config = dict(
    num_attention_heads=10,
    num_key_value_heads=10,
    positions='rope',
    init_std_qkv=0.0171,
    batch_tokens=262144,
)
MLP neurons of a small language model. Each row is named by its layer, matrix (up: input weights) and neuron, and shows model dimensions 0-191. Each number is 128 + 24 x the weight over its row's rms, rounded and kept within 0 to 255. Numbers have three digits each.
A block is one neuron, or neurons of one layer that tend to fire together. After each block is what it responds to, as a language model described it from the Wikipedia text at the highest values.

L7.up480:120151162157087085088153143135112110079112096139176137104147133147161139141149122126176107156135116098142141101103096114146076128063124128138142126137137124110103102140146151134148141127119161122115149123087118124135131136105151143148117134164127091102139096125129112082119131129130128136121128166095163112135081157119117126128124106124118166117096143117104099086147140169088139163142150083127151118126123121115141079118156116100112089118135110104127092200088111115147090143132106143121130132172138131133187134112177122110163109137136145126143101169191106130162165148133137116
L7.up724:114123156099181092096119137143085106062154098133112157150149120115131139127112106144151126137078108091158125114140143104135118166155160087152126104097098138127137130137158190143121119128135108118113103125151096149118090145136147137154110087113145149125183129159131145136129154122117169138126155151128112094144151106107101112190082095123115140140124089119107102130115122127121132145163149120147153120120123124139111133102112124148107101115144143173187099096129171130139159158099170111079110132130115111144130095116149086109147121109106098125145090148147095125157108133139144104
L7.up1535:116127129140124149093145123147116128141177114167138122123109175166122117128114163140102126108126128118106112137151123107129118132121223104144120105108146179141111153121106150179121145117173137135141098162134124143144157144159184123122100113111128119115147124124124096169131128135080148134181105154109082142149127134133128123100130127112123125129112105110129139148092101110118129134145132104146129113183129137098129093130107143124139152138135118118140152150089082129082120137133110116132094163194105122147132127111130120126149122132140133111123110158172110114115123136119101135
L7.up1691:130112102162153158155123163133113174127124172146166144177138123087090141131134150154111129157103147128166143145142082091130126132141194111119153138125139137126076162113112129197115148145151132148128077189130106115080122123127121099162157116110169148143128126095108110203165103100108145147166097147101120144139119156108111081103107109107127114137131132172127094144159127136130100072126134147097139097152156128082119120109182126100161164143120107142145143166167143136108080087146150140135107150136104114132138115088142160132139108100140131145121090149146119156110139112157095146
L7.up1722:129138145145120135128126098153174152128155111142149116144114141097105119136107179115126187142125135121152192159168102132112121156106099141122133138105115149142129107098096151164140145107186162133128108145136142118091103120141105117132131149142145127113141125092096110118118128141113123115131149178161135111112145156091170082144134115116179112159110128101123147112144122107131140165070146135128130062109128133095113078136127127134142180172150108153164085120139107141159133174143122146119114121122096106127126140109171098130103124105132100137124127117139151163139097093061159097
L7.up2287:109137098118161157120118101132157134153109144164151113128105156149121129129104168138115144110154084093134168117118106127173129117152136105109143115108131135150131202100128158153069122137137149159142105171159154188145141113112126135103141105118122123133117132112111146138164137136083148132087130094103127102135142127129108113112097110162127102143136112132123096145135133138144133151117129143091139101173168145130135115145121145115173165140120118108119103167088123153111103149118120129118100145174145099154142120139123133126147108106139135148152134116143091118149126130097123164
L7.up2447:135093131113141178130146174119110102136159140153152133104143169122144101132151123170137137136119099108107107104122150100106121093075169097111115140120106144160151102134131145183125124111134114112095176134107090148101152126144150130147137115149108108135122178136115137131125166176164138150160156140142132158137111134092119087112087125134116152155146122159107140110133116078119120142098135132148099080142106148057137134086120142138139164098108152109130117142096160109146123143113153153147131136139146094096128099149107127139155168108148152146130113154105136087151122104127115133
L7.up2455:096153185135136145120135108141120117091137123125149098163123193134112113152155169109082091131139115134118108165098087033119143135107116181091124139142145128133149122145147144106144169127121144153120118142133119108111153145111191056170118110145108092113151122125104131143160147138079146142123165156111114121125088102115150127136118140099170133090097120137111153128110121153137105159175162115105122119111095155121109119138127138107105143122128157126118146145144124113132111123111136122130098090115142120183133134126118128132097137168143141125158119120148107166123100131120105132
Quantity digits and number words. Digits within a multi-digit count, mostly the second digit (1'5' soldiers, 1'2'3 m), plus quantity words like two, three, several, various, other.

L5.up1204:097129103154121144126156106128088073124126144184122142124133130149121142126107138114104130195142125175109153138138170109082112094074110096108136169114124057126131170157127165115124148097145107157108094124128116144116146122127096135131104151136155128098145131090105112160134142115086102085116127129143127133137125124102127133140138111091109125138130144137085116132139112101124141102122121150115134121109161118118144151129109116153154138143115140120124136142152148099167131148102123131101112119126099129114147119116129101116147088127148145169112149151136100117130177089132055154
Abstract noun completions. Final pieces that complete abstract nouns, usually before "of", such as per-ception, verac-ity, prevent-ion; also section-heading words like History, Geography.

L5.up2096:128095154091155182114103159159155143091168129122089133100114169140121092136159131120112140111126130110109116158147125093138124105110138114141134156102138145137128137140132122150139076100121149154112088154120148175137107168113149093104142142133158079098159160099129104138164133140142113140133180173134129106124132177149103082131121111138124130170144117122083153179153071132118186146084156139098148082156153138150145089139044068115105131095136142164170087085135129160141107095096136127130120140124165116108102145131118120167129108137138139102138119144092113134153164142082152127
Plural determiners; paragraph breaks. Quantifiers and determiners before a plural noun (these two, all participants, various companies, six games), and line breaks ending a paragraph or title.

L9.up487:141130134132098104096114130098168133137168166134139084142086139130141140170103129124144135133151095129140141140082129135074119125119083135109106119116115138112126120144088108131141145114140130145158105082128147121182090111159135081123155132119124081105124143122120113147118133107114103094100143180137095144102092120145099131109153127141142140151108084104127112124133123127157135136113114141147125177127117117143090107149104078128120095121172139121110117129128133141160164123089111174174108165128145105107151136137148100144140101158164137136135130173137136151160125099116119091
L9.up677:100107138129151116128121106149079139076165129169124126143118113143154136084135148121148141121165119153146132132131157154106121127114110148097122138113113084146102152123072112152164080127119141128171174096137109160133157163130135157130139128153117109150118141180117146094109114115120165126162131119119152155121142114134121139153139147110116139119113116138132174118137106136111092132123135071142139130135109106122129107114132130156133146160116104109113119101104140138123110168086131093122127144136157152160127185155147118189151136166153116140107132140065150070107119187153115122
L9.up1361:119136102129155127091095088137130149124121148122132102151146108178077129146098135156079111098097144129143084129146124132133133093098115158101129126092122109104141126100161125113147160096119083112145155122137108092159147139169113145152194083137150148136129144157134098141135121118098152106133136151115105128128150143118134122147135110163121112116151156116086105115127152142083156104154126103170164081129147141157118130109113102153103134172097130116117161076152128094132120118147142150123103112123150107132143058119117152124111120087084156101095111107073099167084156162186074141
L9.up1476:109147113134119162147119135124091122092107157129165124123137125133161121115142145190166135112121105143123108125091147096150152073075133104074105137170145114120119123112095133115154129087098172125127094099136139141132079149145128118140102174181144153144089160113108130135132144146169129118149116173130112174152111130122078136124152127151161139144129131077145095166089128110143140112142122143139156124086144125136105155144154095115122119146148145134148144099137099143128115138096156083108111164159119115123199148168128122150136110163150132177118138138143128111150154106143078110
L9.up1755:079125116151103139092099143150105134124171173167130129090128089147150108127105111102133156169117128094112114129124124108116107122104090092114120114160156104133111112112139131116166140117091169086137089090127159098131126163126130125114159156138125155112080102200093141150141110163137112121121105131138157097097136113137116119090143111157133106106108122122126140180068121133106131097126118089145081176112134137140136125105123138100164146148108151185100139101158141104111106105147124137139122173139110097109110125160101122121132147121130106116121149122123066129116149131100116106
L9.up2084:083123126145106087115140109147123108077086117158173128115106137124123105112128076143155113132164131118097138149150131145134108162127086090093121151134112091138125119117159118162156123092123115105111101126098138172098132146166153125151157155111105116136132126134118100160091147118146160092068131143135145161151117144115154115122135149150122122146111137113153162127121126143115128141103110069150130072111163122141106153147093090186122158155157146132133148117107127145109103128079116133089127126115132080142146125108151164163093141114119179130157138093104096126132136089102105127
L9.up2109:150109108152113139143149134100162121122118130130141138124109105119110123136128099130119106121143157152136171140146114159131110152100072150078083137157112088151115137167114123123112142108133143122087165122159138149126109131124128090164138159104109155121139120119155118116121120131110116180151127126141160119118128139103143128112137119161136114161163124120138158114122087082136120124083126105134155117157139169119092175139133121151126118127124140094153128122137092135115103149126101143137113117110091133150147120086131114113110135151154125122098174134117198135107139103116073163
L9.up2297:083142163111105100125073120165125135132086139093127101135154150173085115119122124144132136138113160165076100155166148126145128133066152100100129124123131153156133111167137144138095133153193141137099155121141153113164134104166164135132154102140085124149147150139148148160116089157144136140140137137146108153143146133106150155112134156118143095142161146128131136133103104161128137104100115086126120125153163138135125138131126155146162125141126153161142160123109137119080170130114127136127096137096139114120117132108120173133122138131170169097139185112147123133108102108167112113
Abstract noun heads. Final piece of an abstract or process noun, often a suffix, typically after "the" and before "of": centralisation, inclusion, death, influence.

L7.up89:108145164107078111108133130147124073135162117129134144131163112133144087118129101154120086155129156130111130136147124144074063121056095117136116112150118102110086147158100175128134129102126127151135110146138161122101115139125109109088122071153110131095164116119095139121148159167147115121126177150127135092109112123121122107088120110157142140171118173133126121135149121112143128120171097127101120142086204112144139092147163132123109146155135123132133092102142153065098116143120121107108137094113100127170093109173149140124178113128153095144142156101154118111138126120094099123
L7.up326:147141152151148082115138123089146121139130147122122148131128123106098104178120115173148172131142064123096113143111120131092128138111131105122122152145134155090110165149122073101082128171158142137104146099159128127146111173104123098149135112128083133108085112127112137107159181140124129117093165141153129142113083132121159129129131109118188130138146145115139066113129160110156112113145138116121085129153189128127133148131118109129143139138121142136131131124115114088133112154115121130132128148081137155124111105140127134165170152106100122120080106119117104157121094130101085142
L7.up669:105098130145133110130118143112158140134138168136125152110114110129141105138152112110106132153113097124112165173115128140092092140139117058117133078114105120112135123129148142131155154100128114103139144079124131134097110135105142142110146145128102127095182138100106073114138127151147123149121172111142130109115156123101127099129163048137147114142106135129078130153096143097147127121100147137134100119126138126167058125126122089141164149132142123119154104121105139167118142120126162091132138107080117140126126094115120085149145119117104113141142132144098115113184174128079052095
L7.up1090:143108121164151109090109129117151145116147086178143138138103168130133092145165146142138144191106145160135100132126097155141114141103087088160125116106100100170156119131080128174126165062137087133100156119117086098095128138111142127113144088144130134135154161089158111121097130138110118114129154142123129150130117091090107115143119154147154156123130145129128127148122130149147136137160106122105165143080114113168171141125106149183109147150166108159156178138120125119160128119151139065131148093124112144114161122124166081117143109113130139138049146163125135138136181124134070124
L7.up1380:138126146155101129099122116093111117125143119143127128156145124163134115083130140133086105132141119169141150152157113153129106068123135125150165154097131126125137131152130165110139121139128119090151176136083112161132126139127115139097136140104100112111192129116116134101109182150123090201135160151084132152098112106092172128152159103123148155105114111110105117152106119123122125127123131146100138116152157127142153137139132129138089114146097127115145099103148073128106120159099099100161103117102127110081130130075139108131139136134132152142150180118131157147164136158126123186
L7.up1850:164128099136141151149119153116127125104138151137108116099162115150121168112183113103133154132143116153131147116091160140094095118114058097110140126083122110132063154158160147112145130114091115141137140099122155144130100150100123123123158149160151088122169165105121095139164167123108118134079167144152106156087076113119084090130096079149124139115129191104136163122117120093135145117160191127133133113085151121113120141129118107148113155109141127118126124132100107118121098140097117162138135124164137152105144112076113126146129116134133135127100153162150139139123120130131083123
L7.up1950:096181083114087113104114104136099144124095118097114095139125102117155116104177123130116124158128146133128127152145123086102104121134108151085134103179135107153140114126092136087141122129118090119099143152123120117148090101141131114155113111113096151113113132132124116138094162086121165112125158121126118116149101164113148154111109105134111114115102120148126112110130102147155145127090147150139133094154153106123132174151115116148152168165093146146117148111150161176123168113121157149148137116114164115130084123096125144168110103137158116173127128141173121129122108116100136145
L7.up2000:115118133109103049123104147117121112134081097154148127099148138126126099135150128127111138146166114126106149078124115145147110134112131110118127105131135071093095139192076144106150145148097094114140132113092107181114104137100105117098154127139150108147101109152117123116159127165140107156092140101143160133163116097134117112133164115137119132125127112151147123081110100122120157096128127130159121150188149118156157131165131121140121146124137094102124104129154127110164126147112097116115131078166123154163084119093115129174114127157145143074145124162105124091128128144122098069
Noun-completing word endings. Final pieces of split nouns, often action nouns after "the" or "a" and before "of", such as -tion, -ing, -ment, -al (transition, sale, withdrawal).

L9.up355:082102121127126141156173148160129128132140162188146153111142142150145151112117131140120130151140131118072129141152129128113134113099158109125127116148109127143108211076140136116073159146166156134140102148124125138079146125133118143158116090160147094135120171131123159133109123114106135140136098171088120134135112157088103098114095120117115055152162153096094110137111164117128091160107138113120122130140111150101126102145147093103174124105086123077116115138114100132116109129126119144149103144158082094187178103093124136121077117136151137152136174131143110169169100138106148128
L9.up558:082085118094163149100153149151132156086138112157168132116132120137101068080117113076061127143137118138094109123126072119178101178145114117113150167091141148153132157138156114188166147090155121136131094121170133192144133163129152170128157145129147139143145137075100137127079178109082147089115107130105150172150136121126127126116111131101139131133167140142113114141141139126139123121082152192099090092150085145139100101153093154090106160168150118132147113113117107114109129127123155117163139132177147101124128131114140132122150131166115121139142097133151121109058143086123110180
L9.up815:109143124097136139133178162133160166142161152147078137146142128130112137151133153128117096213141063113161116189121151092117138143086112128130160148126149147124199138094151120139125157104123144134114153142125095109136110147153132129132140140128137135106119122102144142124118106119167155159095102153047124134140106129086102070098101091104171151123133143152115128118134142120121174139161138067102111108138090110108126138130120133084117157145091118130096162149093139147075116083141193165114110139117148129122138122094102103099160127093138124154072135153134181114119097103098118116
L9.up957:132076134119109140096156108121119141159130125126172192126170148129145085130124156138083130179117138121139126149133088131110133138109138133152128146069172135107153136150164127138083141137166136171120124155123091160117173120099125156128117094129124124100115113138109116123139132169175184096101139137077115166119091101090137106132120123092149082129146124176138124156124115093152096118142135104110119143152148105109130130145092064126156132098135101123120148118139133151133164125097150122149154113163155108145114158086143112105147106082184120149101121103082102138144155120122117134
L9.up989:145143133093098131146117160139141106120109136091165115127116085132149140093193103136149108123121120116119061148111128118176164079163152131107133106124169115160131122100179118132140096139137146133119155112162141130129147103118125098118144138139104094144119157088081161166163117130144157157091143122127139145158130117120112098159100110127105146086140105154156153124123122151144115151118098105103115081106138152117114145108149129142127149150125131152203106090129138154114150157151084144110089123091079168139100124138147118204133145135176148106134137140115185139140112056128118097
L9.up1522:116099161151163127105121107090135116126136137154132140135100124095129190105127152150130144115165131100101145084120134169120136183103130125157113141112154104102134086115141146176106146135128139146081140140125069088114172124134156114176130109137156141122115119176147089099136131114136130115136125152135163141062140137094112139137147156094141157149114137145156114175153152126108106168133115169114079111166137170088135124084166107126112141109144114107112142142163145123124146135130130098111158111143087126160133097163139116144156140138131089126128107122151138131137129135117109139
L9.up1955:133130137170161160163178175101140148182126147201129160122172108166153087128138119167138106160133084163098135136122092089155107138137122129111115103118131129131123145107131155130140111110109145108132127128132133133160118127058152082131150137143138164132087159127087174154101125129094108139137119137149096158112157149095163086144158115146126118091134092132165135138113118160119148124146137154115148157088123147144161155126094127147152131141120137158164100139167106165098159133109145109154180130149149100138121081080136103118142086146173110164109099105142176179120108129140125149
L9.up2233:078120133154114134155136141155163157148112123133147130116138127133148088123071115142145125138093120114130106130116151155140135108074104108135148146162165142140181174104145103063107136107141116140127135134163154169129100134120116078124158131122094187135122113148147138173114132140133150104138110149112148132162123140136071074167153090129152105150117168140149094140149078138132119139126128103125109113153143097125122111158145114114130172133158129171142138123123143138104131125124138139127117120141149113132118095099128101142134160126157137086061145116105125126176127116129108133
Counted plural nouns. Word pieces and modifiers after a number or quantifier that set up a plural counted noun, e.g. "1000 disease|s", "500 candidate|s", "two cott|age|s", "eight major league games", "1|5|8 games".

L9.up469:164136173145098100092134146124069107105101112106101130117118127096121129165129090126163112121117133138116139125137132118138081150140094148102139109132127167133126109119119125191126129155165115102156116084135137141150135077131106101099076166120111122086057133127121120074169130120120128166108126121147135145150114139135109130134159109088094162127083140107134100068130128132114124149147116093135123160163098152159139142168108139120118117135119109166091102098194132105115130114133108134118174132177137163109108149144147180153108098101107184104113066171167124128129153113134092105
L9.up575:165127156120099074121132131130106105123109140118132118127135079132134149138143126129121113153123128122108095127142146151114128104130108136151116143126161126137129126143136095107148138100082069138145130053074159135118099112164083137166134169085137145130124136106154141135122127113189118089135127108108130089142122140115094095118123114126110113179074089109124101104153149139138125098123116177121127132151085123125153125120124141123168079117171104165107146112171106103126101135143086145128127160132133132114127124129171146127103111145131113118098145130123136128120140074146134136
L9.up819:144160141128112130126189127122114129179125141119110137141139162122089133152128134103120128157123136131145142113129132109096113170123145141137175118097128130106103138192158120142119081137136130148191128100113128156090167151147092126128154141093110162104118146111140157148164152155113166093187151160119146155179135124114127109125119098096142164148099111091130164076099174125178146147108138124163076146129133122139107104120156137137117106155126157101115159134138131133122100143098139173160114134124116101097151104157106101161118136151129089106114140129212152156118098112116107114
L9.up977:128136135133127172155145124131155157169100101128120091139109174086117141157119088101101151161122135121094153140148130125086106113104174175126070105092136128155073151128120160196131129182103161167156147103129086128115164163158104150144109157115100144112121075101163075125132121155170090099142140151106110122186167115100110143109142136071139136122109118112140117119133104142152154161115116126111140111113129134088107126161127177148132166122156136166133135129142145110144138107113144132142130174121134153095095142114104175149123129107143116087126147133113136117120123076139128145
L9.up1203:119154117129125116151122109148143120132110137136123129098108147133155135140121145132128086135107090137184146109111151179150127165148123169136125143130115125139129140149140134119107155127133128087157163103122162181143142147150177133123123121136161149146145130126129105132138120141142102160127103169125138172188067113133125135126137113135163122099125147091144107141159089114146128143141086124080133097108114155113128142129088131144102153142125166135094122117201128112139139106124143107143162133116138124144114078102087117102118128105092120111114105085144139104164128121122103160
L9.up1245:134185128155121163109119129107108151198158173158148163166146119141146131131130110154137132127131094087128143137076119141130106156128144100134137138111087116124165122156123110131082112143113098140150185154126140159142178155121126147115137156151087123116097139099139099124109133126137122117104134110131138096150137129116127145112119114108112150131145152151116133108137136135129105115161140155130138104124112114098096110128158132108111117161143154106090093102119117084106162115122163097186150133135143126091143148157088162133107128120137155167105102090138158158130179149116082104
L9.up1592:149106133134119102196189122103148161126141132146113104118136105111130135149152126152145132147098119153101134127090122128101167140110103157126137125148143126123182136098100121133112143138089131167131158130175142114102101205153145108104133088101130160128128138138144100121156102131107145124121093188128121142166117098125170095088147166105128109095130120144194094140103183143165135165129118151126112127106104096149169142127130196130121163141131098156109101118140163118105114150126145128134099087151140143120159147129118158134120101115135129181126110158163147134163104123176111176
L9.up2532:128098125172112166116089121102109109145130126130120108125123095141149124192142106173113130076120134186143134137135142158122112190116142122169134157070102135107100139108101136153135145128123124115147165097137168126089158129149091167155109134088126137158109155121115169091157087116127150119108098168148153175167149119108132128126127124088119107123144095098174125114145178108114082167150124098114148110124102116088125139105068166118165148119114143122101092141191140117118126171127136132157168144143137116155148140131095142135103124100096148115117133151161174125116152113103126144
Role/occupation descriptor words. Tokens inside descriptions of what a person is, the modifiers and word pieces before the role noun, such as Romanian rower, football manager, jazz pianist, theoretical physicist.

L7.up63:113111156159092109133146118120094110144144113103176124172115133104108124174151121148134091111094107161125109144119131131111122110092166110115158148129112172134140111133121106093102145144184137093147099120131138145096099109107110102180119146147097130162103105096147134120137126122152128078145141098150168170113114082127120131154151141096106119122131121064110118077113175138178107103112166124110151121103094125127119114151104109108099126124142122120128136145145078107090121127109076111120148111119120122102152131158123138112123134158088130100143174148120130127155105125176148129
L7.up329:134138119155141177153113120113104152117096116109133125147138107112139138160174149158091118122167144117148135131141126158122078109157107120137137109134111130129121138107105146158122137145132110122075129112169127156113141112122120120110172148118163129162150114075102138148117134148138123110144111104177140163123086097145117157153174162126095144151168143126152124136114116139127170133131113097100127110109152132103140132116164138130136185150136107127162117118118128159142152116139146164151154129175139146178162123157130144122132099114107101084125185106095132193146148131130159126
L7.up552:161105149122099131121154127131148132146136080127110118152138122117158107152130131081107135129071143117115157121103120121129105119145135113131102113098119091113163126098097090147145127152122129134132133119117122175120167109109137143131139166180113129089107133135143120121112157119124143110079096144178121128159145096165143106084083118124143089109097099116097112153133144114101133083118156120146129105138137100080073073124144119099094097145109146113135132131151099090113125102087149103145146117173122135133117133090121110164132111156130064103149081105116125134132132141171112108
L7.up651:139113133143116100113124095103131156130112148104119100169149146112174125130134101141123117117134138165110133108129138099139087109162098123148128116092126112143145054126102116119143167161111124137109177118110128111113168074134130141098109163089134133125143134124144143135121123102166101130127125120171151105119106105141143124147118168090123155126160105135145197128164113108150132114128103108110112142114106123128138135137132169143136171087169139136128101120108153085121117091110135117132163150183097087102151114155172165147158134088115128105137172163114166092138175108129105132
L7.up702:102123153089154107143152147125090181124112120122166147131140099122153125152083106130165105094130153140141137154103125138125118142128150156143142118137132155126163132117091133118102154090177106105141135096145137163129136141107161145136146154074132085131126129130139154127106119154097144105139150124126131138140144126123124130131105150087135143082114082171149094121170077108168106108120146164156093129154099157135115158144128162108158168167088129109160138130147161155122057154100117106139132138123134096102149151151142150105133156118099126097102122160124125149148097093115181129
L7.up1606:158147162135131110104095115139153123114151115160127045150096131150162140136118134086125121149104146122129128090146143136141091107110159123131151143129132106143108143149118108126107130118137166146177123111157162114127135130080129116113089175138086125145088143117111122084084112134137091113157159120140119161118144121144102164115132129134125161150130105120106156115123121115142126097099122095120155180142120132144165132114112155102141145121171137106077136122151142122092089148124133134123172121137169121125118145103134128156093119112112139096129134188102148132119149100141111092
L7.up1650:170117153159106118133129138088104122182105133141138141142139134149144138121134102159097143132115171156137145088149125039096118184110116168133114173107103140109153103110105117119138100131113079122166128149122200130111154135128112127158125144121099121127102118109129158151197160146108150119124100128143116125143136115137119133101141133085165120184154100102143133118117144159107098138120096118119119110104132117159132110131180153167140138160106125111138133155163182159118144145103112125139130131090146168127079122113141198139110114117146098122101177116108159177163100105146101136
L7.up1953:143156113108083109134152141082089143137126090111184157158141150098097102128168145112109160122125117123157132098129147131096124140128125134133138142160141134086097105153090155121122151144188146104135134093107157158147108100169125119151077125069101137120113092099123145069074120104128130079140157151173127137117101119172134154134156116110109185146128109145146131150139137151155133116104139111125133125134144099140145099163136107122118164133123187134136152156128115120131180115138116148172138153117124143117121121165134177156131128156136129139179123127109114136146137137120134046
Title or distinction predicate. Determiners, possessive 's and copulas that introduce a subject's role, rank or record, as in "is the founder", "league's MVP", "became the youngest".